config.toml
num_attention_heads = 3
head_dim = 128
vocab_size = 4096
hidden_act = "gelu"
qk_norm = false
bias = "none"
tie_word_embeddings = true
init = "normal"
init_std_o = 0.0
optimizer = "muon_variant"
learning_rate = 0.00933
warmup_steps = 200
decay_fraction = 0.593
max_seq_len = 128
MLP neurons of a small language model. Each row is named by its layer, matrix (down: output weights) and neuron, and shows model dimensions 0-127. Each number is 500 + 50 x the weight over its row's rms, rounded and kept within 0 to 999. Numbers have three digits each.
A block is one neuron, or neurons of one layer that tend to fire together. After each block is what it responds to, as a language model described it from the Wikipedia text at the highest values.

L6.down76:467497553515522509472486524442544572542500582414521477376495444468534503476623492529535484461630459565565460416504515432562501450531518472456623418506486398467483548512504526521492544585579478431508452483474511456486554526418513548468545427436434542520499507407565514514602546544486519538488471448534409556433483504499576594479528472509483586464557546438487443515359569538448493483524
L6.down170:494555461555511488567537462513437482511517479552508517507474527435458520466446500501568495410495431584409560385508492479520500529562395473485455449540472497504472488472486499575539469346567518497513453470500484466476498533438507512470547595503556438497535564473435412448531446578560582441484565512472540443568462613499427561500476509599438582474508494462470475443413471438422561483429
L6.down180:571395475466540451591506546476465410478552601540428493505462493473401467471515526457543392535563539428553555517477519527451474526508501414453514526566516488453511457460580565481560514525520504447463517536525515497524466494514512494526366419563511424463523420484433401454430536497437533517465413524481538522439525595431504490513502465519512521541494497523453555474518556484457564527511
L6.down197:525583445580502511563470563470445410531476494482423472498530502460442600545479485513495549542457567475504572511597510492516519498460497553477513459621502569574513589498436506498614555509579552548434449529509499537448539476451459527394536535532542499483513425555576431505533521509451569451472473453547479505443474456537506505544566514495487508541537455466475473498575534503488417490454
L6.down263:539510562580534459502564465464424502421520574579482462585472482539542437468435542513598552463417491490466479557496451555565470552445579535498526531556546408464486457535461511499518451471412534609423418600532509496450531450561527453465504436462531505536510511529509513502531493440423509547516391485565465470519483458517541498623505552480471538472448485462515523466551475484519486475491
L6.down320:490530577532507484545463511615583470508551516498471496399515508478526474589515455467391549399557550507487514464494544503471553574491422514465552475575576504476459462515418569594592563457519502467564459523576484588479497466490384503549486498505561591546533508428580472568469426450521469512512484533430570449555467450592524524478478471499516524462525428577523415498464529503473538504521
L6.down496:494471561507529554559540497394480498394500483431492528500500541536538464469488504524455504601466466597445443448421535549544498505551492514546551496461452550382604581474509496478406528487629537454523562494544436425522494547560465549507474460477450534401545495445451421534443459513504537518540580446501430532547502506492531499495565482478419528514470564476513525526444396589498543540471
L6.down540:534458483546477503513558470484482453539552545541517444525480487548470461458644551491514461552478534420461473592549522490565463508546505417499517455497483425508572490507382493620480545513530532541541574450414484522514474492469522493512378520498492544540528501458416514489502445561531474420570550469468468557559450490479397607555459357510467448468535442493525582493564557533495527516541
L6.down601:388546586568451467520529521475484389424478528499495449509452445536540580477527466558555496440499533520443523477539503329466555509523535465551630503427608513460623449490553619586492549542469517559632512589453516532479513461488397427492422444539505579518566404446490468535464545496462400451545464513427467497444487482495472407504536486517531527537501467517528385558549614522477452428461
L6.down605:525487499475519576460438540480428505504406493516520502510486470527463588452536546479501480474472563516446504434491460403441525516474491559451493469483458470464530427568449563504459502447554549430498552478526539515447516555466530542489482527513477492578442573529442535540496519602572415460502622506507532498527482488491476593382486520556565496551530462466471454497447529564574514542466
L6.down679:520539499529528480551473478369475506567465447475497448549471450490524491494512511436545504471458451540538445569445534519541470457468470632501433518481504552450521526481534438473484477387518530573560485528473552577485453433485535521603433538509421556520412575479475558429540515448475492450587535566396447438500551565524563369580488562556518521520515504494484528450533595479477616473427
L6.down729:451564518510485484642498512514530350565440570520527457462486587520657466598488527505487467537476502543420426612453407567449471500474558506446472494491474418424510467449505516467518554535588476509536552516515505542473494461418468571514530443540538466545498419525441520404551475503632441473565492471488470459578510566521436510485463450514530497513596509492462573634451482531491483566496
L6.down770:487505425532488490441473434448517463524466583484476466606489542551423515562403590461443551531520479441403604408523494527501479534546460467433537542605422479580519493475454460505501537527574568486564572505566484517474492589505507481616450479403434559531535624412470531489500510464483550507496547493474475524411559497630485508357536474559455496475485500501570502486485461508500473439558
L6.down797:564494506516520471498475532426421426539449536498540394468489525458462448529581565472480534482458460547445467514463536491452567517449546549560444478468439517516558533558378479501471572666546484468566408473501485429511468479509501472430474543505552439499324530419450511471506517494531524448530491531431476527439474566489523442551568493561511524490482472467460463455516533451422507462581
L6.down974:519432534562529582546547575477519542512474603429577456428437485479535478460567558528492446499484489415428443454482475483603520513453458496527599483585518553565538378444448502546619555529461506518434549523478523486518430511512503554553406502565533568492480553486534538463478498458603454513490463551551380585532430567436431533555482453480408465534550494466448511576433479505417542502540
L6.down980:554486478439512502460557516476457566555581498593564483486425397500454395593578495506512465552464440515547582564509484449517552429525509475503497487603416546542554515454417489496538511547495513513578493513492521506467538463518435561480457489537460542488455448543425517492550477525436422543469406525523485570407537591452521506549503413459530422553496497527492495479483498512529420454498
Coordinating "and" between modifiers. Mostly "and" (sometimes "&", "or", comma) joining two adjectives or nouns that share a following head noun, e.g. political and economic reforms, educational and research purposes; occasionally mid-word pieces such as soundtrack, Studio, Premier.

L5.down40:412455478619545495507411473535483404550498524525543539437547544575515544468568537447500434443475535515539595515498470521435474514462524521506505504537523532584461480485489469545480569458511478518558495462556481513556595427549485534496580487482609448532510503594564455495444449497412572443532446528422501557592517484508589397422428544515567516486494412492483517535574519443525518489501
L5.down276:483456545473519488497450561505444498484448564472460519469478586549492559553545461510461582477406554471471584497538533541548592508552428384581645487455439476513490469493505565460568516407592396545541518457467558490518539537458409469455446450561516497486500467460450455474508520496616536472541503550579505537572452559528393470536412471413433469587507561477449639462533533462511505519571
L5.down324:480492473406565542482537448517465479559554524508526590430527491548494440560545490593601457520523453634503526531520438466513498451489436502411518501523492484550483465645452464557469582454603487541465477407559426546415515536558413464412521538488535441466484516429477447592470439595486527427531550545470572574557444509551534525537495477401511535498475495505473591524498536554402553498367
L5.down472:531450358592440423539528508547507459443578468553498604485499554502493496522496405443507540563516516539423540528504572471516476551422486575422521492442486557501482396531417413472483536422496568476545452574472412561512436486527536434577398480449458482529518535446376475538343531482471532486502529539412506509509482523465490442490446413484461506462558538498581525558587440481469557450458
Infobox and heading labels. Final word piece of field labels and section headings in Wikipedia infoboxes, tables and == headings ==, before a colon or line end, e.g. Rank-ings, Postc-ode, Personal life.

L10.down835:521515561439512540480495487442454493461502507436538555513423472438446449478540572540432493509585529534427519508522421514444364535491560560628584526536526514386541481560510439431403502484502438432522502506464456453558501516448462564487444563380565447472558511513490476526519528490461491438594527601399401508456531484524627495548513507564415535531518548485488448517531529524423535476631
Word-start fragments in descriptors. Opening piece of a split word, often a role or descriptor in list entries or parentheses (b(rother), l(ieutenant), l(iner notes)), plus " and" joining adjectives.

L5.down384:427545440466544382537507451422414459470562458444530549518428581471507458577506496533489496497577588551536552412497510506529439477412444475485458484496463444434513492563567404490586492440546502490471560487486500458427516547432545478509532476465527485506490505557463494436505472444550421462549535508510460465499425471498552515508503436386398492533540504564503516504504481465598466569467
L5.down502:467443533502517515477464531463451519486553431407491535509479556544552528565554538509461431544478561467552499467527611564472504458534471597479546559477441554475499496551521617633501510422536499464525507495438492513415419445570497406466448557499507471455508520456435351571447394425487476498570532509547486470539498446490393489548560516481415496610544521505618469483491438543567550526487
L5.down541:535540497507578503433495563408517488571384487526456552418426462445606452433482461500509490451484493557414418474406533459426470535477439612613570453533537491565472516488525525487472476465494567436566527502469499513535447532492493492514576496483520602564445456438458490516485556448456546473461548491479496469494508476443436557533507458470526527430486554494524458670552475436553598471518
L5.down843:469417477470596393521449522508442522522508481478460534518527521582472423477539463515553528470596498493409503504500438447522512501470519562540449400399489425484590564643451584562524442472568446486537496494494522541506506548510511446409463508501526498533516484417441555548517401499513502593581533446504485411494571454496363563409529445442491417534520525511481408535560522506515543519555
Coordinated and hyphenated modifiers. Links inside compound modifiers: and/or after an adjective (political and economic, inclusive or exclusive) and hyphen pieces (French-German, Telugu-language, right-handed).

L6.down21:524422561447524521513454563482490493478433484444482471529445489542501563474506402522460516477506430538535580461468559428477469484427367413477482487508491540412505411579504430394504570496597426513628518501457506508461532442487425388444604469487481541468559443530497523469500501458522512514465513542493521552480484487543431440504413603466533545538546480505589556578471479516459405471479
L6.down163:420483553478530517428580536504469475427487475535584546501399454534443514430456412597545445464473518490506548466389537474540494543639428474576453512547501539465561449470525433440541522549506561428565476603521566528450513476455540538383551524471520425588532476491525463513460501455474545445518433448484528458631449436504474466541538540556447496522552529460472457541466475469542562513462
L6.down183:475516517393550459454422535485554451458539575511384526501488571470454516560544529512451495435504498466512509554523543501454449553524625414550429536528490505485476445587557632447492490535543475457418480470555565510522501538524477462424575556547449466445533473453508400618639424497521510517459474434560487498498476472546416644518438479359494474411530496450503507484419591487466468500408
L6.down188:544521599497542427447517492492484518480497456558476513499481500489568502518457518440470420490471494609530512476481460507566481504502499502444524543526493563469468542559592471407541513523494471407518434516570493476494566409517471568445580497486469507582535526510442462530425493558571441423568493426486535509544500450532429516510531653529522462518562522488409551595483460450547487479463
L6.down244:432507467521517509579447485540482533554544505506477548539505436561538497467521484511512505438403487634499540482521535494576563460591467459569507482446488517473481574533494491592557543465516398511490504489504466436516590506432551472539433376441588556535492470434509570424494530486493484517543514505513559570528465460503480537457507497436562490523534463442570580543526433518514548509462
L6.down257:546487607395434477414461528452438489535507497586471585495504418439493497426447378476601537402485542505495507489571499505429499600496517503613532524375485495458464503531486581579438531479577414506542489600548507468592503487459502442607522530595520509476547572529524390474532561453521479487576499439517496510548478530615475504521487443533502652484485529539542465459429521510449530503549
L6.down259:561554533472535509472521567519465578514533551459391495484438491480472385484586528527506423443467530459573469470480578604563475561432549500514504471535525581522572482615449556473479557443569454425490507480478550414474479501491451510574511536413434477640508461477495439527432448435532447546570486545463421564523447495485584444446535458554476490466621526559540500528509497452456524449474
L6.down296:465408472470515448494519457565454502385424511385555607503498467472562581523454453522495535550484523580499402583526571438514543495519427443433570556484523557521481531521624466375501538520486523478473548487548439521681475571467559430505467529496486452501510405508478529481467512477501495492509487466566539415530468473520495445544536468552530516516486542523423540531622545464480548393476
L6.down524:583437558437448562494442537500524503517482584512448473498608523495536579621480531551511436545416423529496473564560503498477563567374551537415527481385495470561553527463471536434536564541509587550513484359513612492461488433455500496507482439484495475551406461480515590521401424497520573413513458470496384493504446495507555471495526551611435552531507535508517575509528547459542505505429
L6.down703:427511433473508515499540482509559428391496441480477554496468318413477559509454516500477551553508528444519513569534529539516425491616580467534565528508532485408437570362518470420483479447477458591608521506489556602537439484506521554523449445497535560462497491537427520481594546565515460477531414473492506443479574467529439524479501517442578476495626559437555445527401453523613484538550
L6.down795:471516501486520503428604480495588469491502461559527547474532486481505479458514474524499430491521529513567496466488512550434451483505489522472545430394480504491497514557580509542514566477568436548504532540491367532512481511483564557552426434531491346536417456415543476511434375513459529469424455513444559592554492477460498456506500544517505546491415476487522528598494391498465585568466
L6.down857:571488476460468521501567519546624501508474414494569528510508512502532524540531499501494464454493440435527459515503534492554487651431454486608556518507538443513530465493545419382538584430419491549513546474468562460574590471553494506401459574460541537454587472526458411449457509480489507458477398531501521483454489529493453493492484576579493495528342461552544501596536435500603504555557
L6.down873:557527497473467506481489519515386413477514526467425496525396564542438470451472549584402515452499543495518571525453534510486496522470455513609464521508469387531419459575467519459477585547477448583601544478509461500586455473450528392452513481445465447448560542430440398454562540552483495433424463434522499493432559459483445444525411576521548393452575513429481469512441533498414508461508
L6.down876:477590528565554413568563396487482422573489549501508410429534449456512473462436558436483509470566498509529545569539471486525499426575541451572516480494616625429519544532461559487561522495431472511593512601558536540529423501424469340427496494399508521583574438491535459448453537509498429507539414470482394593527446527491531467552577472446505504496579510482509504594479443494510489547532
L6.down880:491493494485545400537524539487446609520533583412424474550560543551704563463485465484501542519443541417494461452431535439480505548542538538546554507437508526469525457560450488475476499493507517549455491488476468494476596532475556516492557558397445554486544521462616460448402603503520548579633511518587523532529439452535493537527481502485439431534514472509533474494415507511447512465466
L6.down933:541482456523547460454487541472472511466460447481444433415499506444588472469487471613467411495497480498536605575533507478455518519534428493523606508595546520543422565545476545424545455359485502466568503493486499524541468606419502535501495514417527591549477531505538494549395473482506543516423454465561539481452473535536517396451473538546523545458631501539513547563469469523516477499567
Wikipedia section-heading words. Ends of words in Wikipedia section headings and infobox field labels, e.g. "Early life", "Youth career", "Discography", "Release dates".

L6.down2:529491507439515514454538511462460454508528497500552563474502477455476582434416485461407541495534464546458529429504536479466520581587525560598473519499488496362580505447456418524533467454440519520489588462394530569525492427550476567523518472510520580525521487423496434563435463449522457445416402486477453511553410429502516483479484547586539531469504553492553436531570587489501527503452
L6.down46:476525490510535531504493595522409494451470543503442479517422503488466562570501507561476533571391555537491536486561511540476490498510580581565506503533436532490515430551543597463491572472531453544431565511442484517476507570495392517549478588415363554658502496487460474425502465507673542542487499472469411570505521606518550553465545469506466479475501552568531504440472527529497499560496
L6.down124:474459542519560436550435537483484460426490490442540585498619607531505504602436579520497624533499514410500553528465501569494504458566551436536453489575540463459523420529524514535485454484539547498454447507497482518516504535461484522528543523468486496512435475490510534464521511478500519374545397522476458493554582477487465474451474454471504485506556546504545366485425546499596448435469
L6.down241:430459440456419475499574528459493517484509576531470498482565417434425490562470523441547446592544499437452523585449580465512620488480516528528493536484422519528473524448536532489526595469430545485456444541531475511556478542449416452505494541559504641537470500490493416529623577493488477567489468570454527509490509486563397499436506558558561438494388475462543455418427461450512509546544
L6.down309:496550417505483579462589624564455552491509565590468424474538375467544552483528505504481547381461548471491507502542469456583485478492467490479524477538560476480502493551430517477531550520457491450489470506646494480516533528517509563467534444526533471441525472525519527611528468538535489442470541492493457478520483448495544443505401461609453543482476425533470452513467561427411568482567
L6.down312:502528529523538481452497604408503475609605506486511524445473459506510470500457443405432509563539492415462510545561523574483413463549491597527441466477485546483538442517460542528520531475645486503478447457611514453557548528523486581476485490556507416423544548383482534531530457498489489578499511505441484492505456556506559490544472533515472555491504480538514499540382582512576432571564
L6.down467:519439425482457488451617411542467450509543423421503493517590434536598424503503504552521509491468563474347493544433559528494492566538510486606448504508417636525467528510529484570522445490491417424560510538466488470539499436429360493503441518483466534507503566453479507518542490573449557499466492539434515427464562453585541534532546554452552518476541611553579455530492504517566496545514
L6.down485:463500530413576509476589499557476556475533578533472503499416522466534505457432503527438444502495437414551435533452552454597489394484470477578525500523505482541514568458459497587523550563509559596353422502509501500540490456412434519458555503489471552566499448517509474518485522475475485629531534501530373544547495483440566503455470466538488502546524504474480403520599540542398485454591
L6.down513:488495446502553622468591518484477529529557502420545509398514531484499555542532573531551422537519558461558541506513543459505598390598432540434495470527582622617524518484441494495486532534506621544510592461472535455589584473478537496486579570513562498500493414449480516405488591462485506406538469506451476542471510488445449470528435574552480465491417480466426446408497538480548462537597
L6.down645:531465550479510437521476536510454541510467493458515456447518399516577522576430546506490516476440544551510541555446450525603464462399515509444574471463564515610477481555487605553499534540438536422470578465477507504507542608445445548563504490507472518449502456501520408478561450558576539524437553399401452491619550508479527507462437502450563535488474467533472556461501466570483583373567
L6.down680:541528575538550565473466464571578457513439475535387498552510462542490474427506518552496424503571473478554482406525458567537561525489569418519460480534376506480539572513484470564441471523529518480614475591457470566510440431509475441533570594575499438472557441457519561482462430496496442419562515479494530493548538539530543458536435481612470467466497558549435454611469491472452413461447
L6.down839:477563581456419491494555445563530540532560577494463434574572467405466617554502473615525400526470458417476527510556564474426445630510479583519533469376424488477398458569533507510513464450523542459501524508449496452485493473425502505542618459524524420445519540430438538514500604499475473488467433425526480454527554512492556448550489455581416465455531592502436448433524563494447524505511
L6.down886:563500454484438508491533451514455504548485527491505535498548550528444482537405432566503605519375454490511559506475549440501485576513570500380593449499405467458512603489457526540452512486427526571569536452478486481579355503524506509564459465487435552495595484478525489518507467510537484514503480481494524509516453439449494573466509481538507505517432534572500528475537615398566458468508
L6.down892:447396656497482596555535524487459488455510431534501570497405479563492486492534492489634456554540531433484477477541522542508458449462464498582485453548440554502488460491448516522515465517519442524440504499499513475463481552415495440538456506440412464532431466482423491411456464583407503474510572539470549413508403563493427485413509457563432493521542453519499584502530503537561464440495
L6.down900:388471474476461505514517537498428454496521614496544515469513502441500501511380444565476492464441551463486504530485504553388546491494527602554509504481510604460594538439426524500513427510412456436429563576403517504568565488456460497470459512538585553453500415558462559488527489486508475545490484536441487483457503542554398581461389485470406498483535400418520472488462468539492400489626
L6.down909:543537616491479538420473465507517439455599462436532502501439588567478523411482479574479479515482446517523552528504444514562413519489488643498576485523497471460499444395560459500561494502486477466497495488409492496482382454580474490427475459472583543459531519385464471512486556441444494501479435498558532470532544498518499483521467606560493567539569525580475509567460503616532548508427
Infobox dashes and "reg". Line-initial "-" bullets that begin key–value fields in infobox-style lists (Time zone, Family, Labels), plus the word piece "reg" in regulatory, regional and aggregator.

L6.down37:469424582499425433491499400445500454525484550436559443504605399519508475546571455525577518504575554596522622550542485461449475527436503531495333518512502488452457537519553536482485562567556479581479508540552528495507460475519498437458497511539537456512498458540512553498507507542472547472493533487589526432526587406524500583510540435482463501516468509462472464465436481508598530585463
L6.down52:610381452471476381557490507498526551533490586522536528541491511533430465601550416462536556450464589489446440462546494501522425536479529492496472457537457432510477526472489465433516462426542461534553556520588505531518480604438516469500509485558525498486529493419470533457428469421550458456430525525536531410547489526469510467573603502474483500490503479415531428485510484537543427416592
L6.down125:482441453463464437521557497522527525569486621521459500524478539445483513495488492524472446460458477440416519436561459481534466454508597594488520510474423569614474543471578467385508494441486387506489514492516526488490497428474475492470446565597499567542572544473450529474526567571520467536530495523436494555489539456441483580502465484448455582491407501483566462528507462601417437551430
L6.down145:512576581544426467401474479579502490418612542490556469510351454483501455571415506454483503492438580523483516446429473485536515475571528493487443499488453397484536534587552571523455482437547438513462529463398438559543536522580445508522594469526498469544486467475524363505486496392502505447476499453428509537465455576432462500563506548594507416503402508416504556577475504556542569460418
L6.down247:487522495460536366569507542534481450475510497495466473445451373546487476410580510533525410498536601486495509551555556550504492449463477515504513435479457567543453566513568494513486634516463512652533499488590506569499447507569469531521436538544431462530465492463526445454396383515482501487486424470490512571541585585511453474500605475399568547466463520563541520382562531471477543462509
L6.down392:504447608450416474431521512519486451428489577506632470559561374542469500494588457535478508609473465466493419435430490515468422456544547615501502539529507467434585524448572504466546510495453451484528379520483500475458508463527496566430583463499462431507525546502509503517527590513507513456533440436510531534465491443473552584469596555419483530541530431558522549487506578594489529535487
L6.down452:518503609472553464462505476486574467544494396567478524484479397434491522450480534655584525559591423532441466462540515456470570578392497603506520453464573521433518497461486489493531519518555529508459411453552491420434535444462477483474471527527491498547444501600512425553544488544447523467371479415548491580492459560485525528489532502446445453434460497503482512514445488514514512429392
L6.down455:396408457529622527503552434491502470493469512507506557492468437527603619440464539555495475478508575514458505476477513429561453470461539508498422485375467538512480456490479458589471482511579474506497497452449519478441548520523426532519545461586593479493587474461544529531503450561458545501542483635497525548552441538484418528518529471520440491421426483389470437458505490559600388496517
L6.down568:462537539405527459508639495492458571522482465506464450571419533563438537607499489491401537512586604550469445565541478393476605432496489457522473564534359450588542484488535560467519453530503504466556497506491503438493449596517476575408568534497501409515533409554489570516520531496452491522508503531516437447512505484451505503462623586544509549539541527425523483484525524454522422488621
L6.down591:519583426458552501544555578439554573524477522466552430537473485630441555505458452538508497400508518471569468424536530453482459543377483480535427538539485523546477506563511508577452591491399502633470465580489461548503488461517526481510544553508432505445444595531522481556496672507475508429539471494404401472476556510479462528428496517406586494496420508521500467537567505507585473524554
L6.down609:439548529557452537538573533510489501440345506493555469441447433562437538452468504542524493544481492531505550605566401523524500330460465500475426485495451517445478577534545526470540538554471463427589475572432548468464516515490504522500465426499433403459578482537528480477549587465537579468513528523433562578473542576530489438491511523453502512457441424542407495545460446517547417478502
L6.down662:513449399560511486449536589407548514473474522501453434519459453469527474496527482532475494548445516432416503499469479546475502473392479472536508483467550556486467544513513467423528525574453532503459459579442550483594450496535539456488542536533367551516501538479551517447501555481514521539582589482488568486595398510459452443585603513501443508492486533533443498475490500553478597507411
L6.down890:557500507541523503452456489588531500562421557508456538422492523462476511416431553449473573504527510449424521442519502450542536493511450496398455510533499432574444518504480524546427534505477401490499442526467396538431556456408585511488439491522423481563446494425545487526498504432440545571493522509489484512451451494490456536419536443537502570530548398501560459505463496560591547484533
L6.down897:500516471486514479474491564443505514464506412523502405614461521532461491501503496515408495459452497476438537489550562444468490485521563426525510457541505559503481510521503488516572496477411426556411429377476498474507538512421411546535468522566580576415449476486522492517618626520584584511588506493521494483459497467512448564527536487507530401549465537471524535443566464542417465421474
L6.down982:517575451517605517541593530571475498432541501525579496542496473436450485477482543510596517599477526448472509451515558494518470507455474416515539554498450501487508482435517427602490548442489454519467505495417483566497500505482456595477448512478560509539530492447451587482495488503520525483549401474544451546403507461458471452451494461452490584426501562467424465457483517429533588482465
L6.down993:589512496504458480441541559538497550455455511548557552514559514463570491517536430525552483495520465482431457543625458469488480548468448447592454455579494569470578526464515484493520430603453445400474571461588477456544535342573533462431476590452419487519427451581542455463511529586466456507477436453467486503525509467480510416489407562386502485516536434550545507471441525519519525533469
Word continuations, date months. The second piece of a word split after a lone opening fragment like h (h-or-se, h-ab-itat, h-idd-en), and month names after a day number in dates (4 March, 20 October).

L5.down13:484467485544484484511568544558500422378570511498526532571422521437511457354507518576491475557491532534566483493468495409550479494488461545501537476458505513481541547596532474540436533486475531552543492555425449479536491423519519432532490402510540544538447476396480439491507560436434468508481514525469510526503458511585513482540505467500437505460589485465435522442496453403592452485384
L5.down553:499482533477498496480479536394590504533512598488574437513502430565484502506485475565526578531445514420641499593554522515581479472544427547501514547490540525505545477499461503468431529562497507446490529476402477534503521460517473573432529445504447541374520615522503508461523486557587585551466538445377447571460504501525521538488475533545476454413466556487475562524367510539417410436585
L5.down934:391458365463425499603483481618460489484575429466490416510430510640480570464550468503479446480473608534572533474503564537514466588446510422499506600508591545405428486489445479481537524491457547491508558521489472412481543406565487534483592451474452422524535553443510480498485419517519443448517447546580478508366544519515513435535523549441452494543422442523494450449559524488437498576495
L5.down973:543457559573459559515537495432492490481477650499492512530493469504513498539474456604470519468577434529451522491501552431478509468450527544437543471456529570472526495524499512521469545535467484477580437550399588424530614532463456538496519433475479537396516480469561518542493614489421497360488464442489501408535524500526473582363404530467480484513517499577447555494417523480405491530535
Dates inside full dates. Month names right after a day number, and the comma after "Month day", in full dates such as 14 November 1998 or January 4, 2018; sometimes mid-word fragments.

L10.down764:472466512467568480553469504536569498462436452521526493562451552506547585506501570458516542440512537518466445458465412501526487505491504480477555489515503439431478502584535583533565524444429482448476456466473530480456498498538388480431485402550501612484560451478554568489484436498471584516492497449490510515420454449495445515485532540570515587551658560498478415444513424546496491513467
Sentence-opening prepositions. First word or word piece of a new sentence or section heading, mostly introductory prepositions such as In, After, With, and pieces like In|ternational or Enter|ing.

L5.down142:433506467563510558467619501432501446437502479566488527549440485482594478464435511599545569536479465507408476507554474425613448527394612388578504551521581555419548573477516522509533559522434492562442481618502476499466471477484500477471504475508393421533528476523432483571517466545616513565405479475486543580436464475528555501554565470468466567426521523459497546421521560536442481517498
L5.down165:521445560467453418384507463539523525487455473505499499518456483474428529519484459499384543516423467540422503601476555503475507569589503489635431570478541531472465521535538398510538494506429538569528510579467535449558516368432458455485541447501422466582476499492570464531436504430487515462479477505512529589513562475535483559436422481598540484391560504486571547472490618486574480498456
L5.down393:554470554572480414495517465540410462548526487565578527559459470534516434542543558460475489525577456397475471514563575559589482466524474492593555550454494530534501456465377443471491453522481507504469510683387438502572501462480377449442532501565532567426480502493557499518457509449509498556520468504496507554446436353556455476395516544585587457445509472601553477545591584552478442467559
L5.down850:471484478466481466426519526518416498519547595517458546481422485565479476485428431451592495559482420463461552399534484453476502439530434497614522422476567538566468492491485471463515530463506449533443519638491416474457466517534466497515584537455441458482527566480534526475549492496444547468487469539483467516514547505429573514462575467518522519584431505442442556505501479515442437498550
Infobox and table field separators. Line-initial dash bullets of infobox-style key–value lists and pipe separators in table headers, e.g. "- Label:", "| Candidate |", "Title | Writer".

L10.down479:463563542407535547452475572490478440471473541482489490474562552531598583593448463481497508613558510498473505542440504483569526501479532515562529419475454435527404426507496561493385454518509515533487506588439478475540543510522575469474502520553512580388525535400424512534523497572529508508476500456587528463570512482486472524520393609496443478390429570535494468456488562528507486522480
Dates and mid-phrase continuations. Mostly month names right after a day number in dates (18 September, 15 December), plus "well" in "as well as", time units after numbers (hours, minutes), and mid-word fragments.

L10.down302:531473462482507515555527478498529486494576585490479438463456361486458520532583434495433502505495511466467422400379483474531521478388424523555493516523373538540540515434523524534439429562401501522558504493522506542398495443467441481458567478493594492588518506579566475553522521540583483520444553450456467468498519508457456442472493507535598407512520706497506490519448507485458524567546
Mid-word subword fragments. Middle pieces of words split into several tokens, where the word is not yet finished, such as unp-av-ed, ad-ol-escent, appra-is-al and inv-as-ion.